From a checkpoint of a small transformer trained on Wikipedia.
Size: 15 layers, 9 heads of 64, MLP 1536 SwiGLU, vocabulary 30198, 94.5M parameters.
Architecture: RMSNorm before each block, rotary positions, untied embeddings.
Training: a variant of Adam for these matrices, 5286 steps.
MLP neurons of a small language model. Each row is named by its layer, matrix (gate and up: input weights) and neuron, and shows model dimensions 240-495. Each number is 128 + 24 x the weight over its row's rms, rounded and kept within 0 to 255. Numbers have three digits each. A neuron's up and down rows have the sign that makes its largest values positive.
After each neuron's rows, "fires after" lists the tokens most often just before its 100 highest values on Wikipedia text that the model never trained on. A number after a token or word is its count.

L9.gate1013:144146139161137125115148116088138162148120097140104127124110150162072091122133111120116133143157136133104143121134137132180152131130127149087154120126110147139088134158089165151142171128106131163166106094137158078101134161076107150145116122119159130180142077174116158125097139156162142134105171122103120151163145131152127061135155110121176157123122126110084180137135145159127155145142145097114141157148106118145131133136084138157116108135123142163168142109130123126095095125098142125142194145146125100135152163124127109097133130135137146149151112083130120117102142140132096146184116138072112109128144089125139147123099086086138082175118095148119132144149111124095144133145122140114116121113146097072133152126126140143134140118098129105101116108108131110125125115115143
L9.up1013:109143112148115108074151146142112169149128086130154101140107176111115122150140131151164165115125132123098110119172095135113121069161153142136113103110139169166093090118164132118132103128109097114168134140101109103147169143144123147127109111120098141134106116100150113128090133059184084143143118148147126120126131141106119066129120120124174098162122099120130126118144153151116084142124110161143136117140089140120140141120124157092127122135117115096124135110122125130113161155161105079168088119121085150128112112112156157173107154140184172130139142131108094111146154124139114139119134133112132138123112114138132099145143122122115154145148159151162144131094111091141196119129100122129158147130158098150130145086089162155121150098102109134139084103107156134121144083144149
fires after: " |" 49, "," 5, "\n" 4, " activity" 4

L2.gate962:111154140125146126139083128140117136117128177105104157161068141094144137124115125151143140185148134123147129149104113146121159140135104125159136071165137114160153137116115115157110113117085136146130112138144148080169134134108106150150141181084104121126154146124139144156115127140084156108121137174144108127116137124147131108124125093172112159135099147122159129108102122127126158114152133154104124132092140108103138133095107106125137123149125092123122150103101124161114131133104133146136133133125081106148143115109145122157146109145158143066122100121131195094107157085154156143142113168124106086118159122116107121131156108104101141136101091135169091143123194142127155086145113104141084168084093116139122126170144142132169113115105125100119096133117148176109142129084146
L2.up962:055136159125125140131108092119180165155146134128122148112093168089127142180146128103156159139135117081122127101151140130110067155147192097115111090135132094127109130122145091148117146131115144154154113119114146144158159169147080094186116146094121131127125102123129097135090128101105151110102127124125104118162154162051093089130093138095107110130123134121132149113107112155123115125171144106105158089122118101109088142096159147129155120095158099091081136155118143128125150137111137104144156131130096128153122156124137166129132150142110112139130096105134090129141109142182149126131140140097137092112152104172134132097122139133110080134077099134128102138149136133106158110104133196095143159121113162157121143140097130100077121100117143133101096108111155160148118099141120
fires after: "." 26, "," 25, ";" 5

L2.gate1177:140119144128138113131082120131147116143135143113138120166099196107142177143119103134157146157142192114130120111142153119086136104120094130091130084133107128140100121118125169115088123087112124116117116141164090154156147139131117114165118129074115125139161135141150130069106155112122124124124123086163133090121131152130161113114146113089154111121086131125134180095097097111126128108110135104139075189075088149157107106136128133169132170106142137130109135094119120139114119117069135146098120099127130124114133152112163100126100082065152135107144135119144150099128152137131172134153127144116118122117143102140136122080150158126142104095138111152123141112117158119138159165107111104081109146117122113123116144138128115155136131111089171104102110104108128160118131138100130
L2.up1177:122140139153155148124096121159163099151155088115147147143141147165134170153142118118107159070151138144082133140142115116118138122102134156097124158135141161132113098113107140122086119086127141074116132106106138110133152093130130124132111132134146093125135090126102116080110109146090107114129125098134105068151068148104174151147153122071159107145158078158127160125115112082106119130124156139119116146104156151134102103094113112146069186168133146138100113093111136195134124130104119134101152114112136151097123123103121121148119081143148095127123118125177140108133158135128156115085129123126100146129131116128101123081119133148137102113167117145127155095074122141138152111083169080101101167155108154179143099146095115141120097158113145147126151120152147142116152112112168
fires after: " the" 33, "uc" 9, " H" 6, " in" 6, "," 6

L4.gate1008:090075131150126132112149123141166142133130166166114133096115132118132173130130113108143141125146128170106147125147120091146138101147130114131080142122120133111098112115086127135125133100130124103096126133177171099116137171088130122147175126092152160128114090161145140106160112132139081131155138086117117148120073087118094161130153111164093145109143105134168132137134113103140108129146110120170172128151144127150131157141150088107132167152094113089149105114158140130138110120148112155140093159130124132105106151141144114130184130136116123171102158173165121131091139162103117138163127177121166120132148108112120100135127108132170131137102137138147113136104098175144142130140145142145131155115105074108115113088169153095081120114143135133150130085145151124081121142123117
L4.up1008:094101130144128136142127105127128126181105150173136120084130151131148122173108075146136137135108071105110129163089147147106125106147099120115128127100143153118087077119142161150113088098126125109133113115116115111150124139128104152190157126090110132138129122130126100127145124135134082147094115134162162143143099135058110096138099122094123107119151157179178136122129099140142103115118121142120173078161148099145116164150119136098104132148104114137108118121168138096169148127144170122161086113140123121129121118111152120143151164125106154170144148117121162111123134148076154128113104123157172158120108148175155134100114167124204171174130159131126113157136138129143152157116118155122144125120060110123134128132167142109109178109134140147147104105115118161145075128134121
fires after: " United" 32, "S" 16, " the" 13, "|" 8

L4.gate345:149098138162116073178070127158107140141098142120162114151097143080195135143114143143097133086099115095142130133132132109116148109125146110079101161102179135142098139172171115101121129182096123145120134117113117115152120109153121126135115083116098109166106126163135139139159089089120157118103145122122114160125129120143135139138127138167168119101144084133146147158128121137104129086138140150179126099165125081170138161127121105122090123111103155139144099138092097122137141110133112116108164142160102155172161119155161122134119134110155154162124139132136103142140086147076151125141100110128106133131134092076109114072134163131150179114115110104142124150097126115159162127122126115123152162117063094114141179121102159150103114104141172193127154126104136146160128147138148
L4.up345:103132150140122112185150154105124138123137115164163131106156132133149112133118152102114144094133099138118167099126149149117135147090135157147120143119079177147099072144139099100164139119166112144112084134139087131133138099154084122119105111140120152091093091116084109156185111113163114117147113138142069133121096142111077134101112094109109108151107169127129101126122115147133123139130146148130100109101151107109101126130133124114103123150148145106137109120118150148158148147140138150131086140140153137092120134109122146125128118083130154168120171143185139160112115149146183103128117157107152174133136143147139144131103088096138143158093160131168138106122154121117175103164127095151153125140140103122115150129122102126142115135090128141132128123171125111133099136117104
fires after: "S" 30, " United" 25, " U" 24, "N" 4

L2.gate395:124129128095124108069107110107131142160148142137122105128125149103104134092120081114132100114138108119124159163133142135090158161131149094109124118103099162141140160135153120134164115163142160152102136108145096089130129153105116128115132098136129122148155173139113102117167104131096146115131147106134154112136103102149147085098127124147113120094113113104163124141119147167144140118127113080142117165122157103121080150132138093154124135152107133117170112094148115113147105160144133142156066097139092146114083129129166097156126143119117171179122119130123114123104142129145071138111070127149161111149094138077154119128113141136177145105150161154129132150087122125116145160107114088147136146130074087133121106117185118143152117137098140107120138090131164120165067129127111
L2.up395:121135146104098129086171131115109159138099130132140112115101110169148094142142120133156089113133105138108150120103148160155151134160141117121123121121101186156170115168165098090131121164150124118124108116141114129132146148116146174114161105112148091150145135098152145116131100123123141183160152109138159117103152090103070126149136116134124135160106156127123108102123143142116135164125106146111106186099150117137132092120120091127118151102112130119142081103147108094143145138155126124108144119144175102135088137154177132128160146138130140136131145131119149155148155155127123127122144168143191095151148118125143143110134143102113115107148165116123098145093131109078115129133070083133154123160080109103094158121180120098135168111128133093122113136080127161129103126117091
fires after: "S" 20, "ped" 18, " United" 5, " |" 5, " HBO" 4, " Real" 4

L5.gate1293:098149097102153106170136143133123125134102161145133111128090113103110129136098117142151104119150125105117148145111153156137107134116126146156104161103169161099074092131171073125107121079105138159117103176121158130115132134124167172132113130140129166138148116104118144119134065135175083130139091132109129113135093106114128125123079098126075094121148166112148108141112114126152119150117150126131126117146106108146138143139126114090105167141141101116122119083137132139154146144148144132146139131138127112146106138105110158131125136159112142135091167155114125128152157152140107139128129168154156090159154115119115136191134113110177123120110147112137082145118109123140147124110118157120150099136069096100134161133124185093125117101157117115169162133137067140125128146138095
L5.up1293:095133126105151094161098129146104115156108165119166123101106132118108120115091070102164107135127136129119126174105123146142100197132073117112106135103164148139103122114140119142133099151167115161121145132115121137079140146145097137118122128180107132132126138125095142162173112125120082096165100135161119118142133117075147111133112128130094100119113084129154126109142122103132148159169154089146179106153091162127147123132124110122089151116116153123111119158169091076151102157174118110119131137119136130167114137144127142113134151125108132161089123118149136114154142127086139149161101150168149118146143114119096111129155139103143153106111130117100127124102139143108143129097128155135156123112109117111144146129123135099105120104115117122130117129121075110127100126132072
fires after: "S" 27, " United" 24, " the" 12, " |" 6, "|" 6

L5.gate374:127099117114150141164127170158127052163126146076139117097113130122125160140144156146133107133084110124100080160093093094086113119101138142165136143094087122128144147032118140131129175089125070170128126129120125129140181136126150115140140118145107144153142158112138114139155076093090146128169171163159121123146111167104122151118154136142134130144176120107134109106143138164111146123139125105117128117156128137130143122161135189105096149142118165124120091169067136158142102130096111122122139130128110135169120090100115157148112149154135165154138132127108141137151073111117104121161142106123145082096137135148126124074149100142166100127129120113153146116103151101092122113130115150132085111165098125143115140114104112107136196147172143120154158120133172095141176152109105
L5.up374:108145127140146151105135068129158132088137110148150141132120114163100186144093109147196102145179181128094117161144141113094152163148131122122144097175113159163068108135162126134106136136136175168135158103114106131147109107103129147102141140170149154178147098140134149127132102100124128137109127094086174153088117146172135170124107101178156154072156122121172161110103093112125131095150161120151141143146113129140121160091140133087112098113160105127103127125138126106108097141116123166096135115128114132115135147100113124133145131120109148167101085125096097135129134146105108083151141117125175152129145139147122171115084122142177089157109149141099117087074119131089102087191124126105126143119113117127173126138115112129151150123073158178126112117146160130114149135099126
fires after: "\n" 53, "hen" 4

L2.gate1090:102112121159139078096126151131122125176131126102117118092124140143105131158109144098161089171135118099120146177087098101100132156164114130130178119106157098143119159104149137146172103119143115108133155160162112085136149135098131145142113117127138158130147128130129065160126167121118094124119118090181067162065164140119091125115137175142119134127101171113124124126169097135116116125141162141105121101114106108114147119113159132162108091149174121082075143086110086111141138108134104102167164132153154163149137124111149112096188101150158156102149121112142134099148133118108113143135126083122097110145100110155142146139136128166120169130186169150126135154099157129136145101145088171122107131102154118108143110137123108157174113134101140132102096109123162134149124128136089
L2.up1090:112131129099105128144143134174104150108099186119155108086123137144121179146116116147115142137119132105134143139145140150112153121140129156162103153176092141127141126133100156182160119146145126128130152152139092133117135129110105119153142150170127147119134127134135075142180093096119147141110108147120120136110144063142158125132150147111130108124149164143115126107140126129126150127161169117132158142116100145101139136151123137114106084097107140096085156120141123124113106124142108113104104121134100125122120154174132156123138107143147105112121149140123126064159114070116111134150163138100154138118150140122113130127123161158130111131154125161118104101090127146138141094118130114128149129126146154139182120144136157119117127115156161173128141146120139084172127161144090
fires after: "." 21, "–" 12, "-" 10, "\n" 10, " (" 8, "," 7

L2.gate22:169143100119137108154143124123154132153139153122117134138131106164151140098163140148143136098157142103109128175134153100117155157145091100130156154127078169118147157121093061106120106098083140092120144142129157123110112147132147138088173116150075132132155099093100167141125107061119157149129183140128116101103151132106125134133089129128119170169115104175156118118132155136157116121121121146127064124084122094152103128099129163155102139137164122113114156119126103122115112147125118128134100108114130114134106174144098148123141102104143140170162155111109119159141114153089136123127119146122145124135128129125112123116122090071153124106142119099094109166132162119164117138120105136157100145092095125069162135156122130128154144118109124120088094113141160158169141093146131
L2.up22:103143153137101137142091108151141128132141106112103141114099081120148124138106125122102150098161131107111172116121159110112130161147094180116133115137130120123105141134132166166133103096107146131097141141153065158099123128102109096136128128142128116109152136146074130127118150116186125150123129123114105131095095121172126150171119138117125124141126123175111117088133150169165132127096168175113116102128135132137144103133146188128136084145122117094086102133121106148128182116101169099089125149221146170172106137139116118101154123100100126111164085139138094139189128119121095134154148106126112123144132110130110142130113158123112113101141111169124152134148114160162127115118127137113134152158108105162173134179110136149120161152129123062108149141093172123136137150177130
fires after: "," 47, "-" 13, " (" 6

L2.gate594:128126149134154127174153168104086100146112166145129146096148121121088147125065129158102121098116105126119149139117110103135147109133106113131119170122100152138139131141172079125114118136131145147152122109146093124104107122147117137138099127137127134145131135115095138132130112113163155147146096114111166151073119115137126122094117142125057144125081139158092100114132141119118172161153095150106119068133138118158117124177148166158104123143104145131113148138118078145167160151171137128139134088169132137116107119131157146163113095136093153141141193139129124132149125136107112154122153115142137142113110130121142158134117142134138148123166140134165125095080121128149171117122151155108168136105094146144117103161098170100121156122130119110139152088153100131157091148151132
L2.up594:125118134129141114143164117087107066175107145144111128131153102153138158165091125151163087107152102108155127144101153143169167123137109124163124156136096117185132118160156144139123131114143151135119136085138102097102115104093177128087154145163096115152185133100107109144174045101113122128117117141110100115140171107121148114119142134147131143164107131135122079105112104134101116131149101091087094116156149114149172142167120192145070116114123151151102106151121127102130170141128143114125116152124155092120095130175118158114155135092137126098101132150158123095137120148096151174181151127179117079120162116134104121120168140139139116156167171186181136088118156116104150131144109117107124144102120126142147115101140116086114114146131156145107139135074167139135114181122100
fires after: " United" 39, "S" 24, " U" 10, " the" 6

L5.gate879:126141119128069108144133123121175148156117135126142159117092153108126134186133100150139075067108121128106151125105142107105122172141092114112118184150143136131126109128104100125137120110187120121132150092117137138111150151088118135118128094143125105164113132142076137124156109184144086092114116146126151130159138133153097117113143086122129121118153146140159106122109116114090141117131094164160158162136129148155135139109155148118124117168110160114175120136118112132122162116131099140116137127125151112133127141150145083105126112151165139121081107115164123095090171180139134141115120109150167117080119168099132093137146126160140147127139106161093101111113137136136186129129137156174187104140113178136109131108138138121088119125102106158130108117110128180161102159145102
L5.up879:125116114126133101160120145132140123162106123129190134112106103131115156169122174051129111094151114134154154140138132126153142138112140124122103115119168119174113113113092141176103090177121132155110145124096139104145134129119120118103153172107124152114115125147118171163144122106116108090139148105164147132093085111134133134158160118173111129107126118076126124166110119110102188149158132144110123134149137116139139111102090082102139180128097168140125128129141133084142150085125141095114126138169153168116139172146126167096141157167152137132146148124098169100107151149124139152132124157093088127121097176120121159145115127148113105078128149102160118198097141141156066092139159140145125107123154117111147144132133148118110078139123127106101170137073106147162117153151131
fires after: " United" 41, " U" 18, "S" 8, " South" 5, "U" 4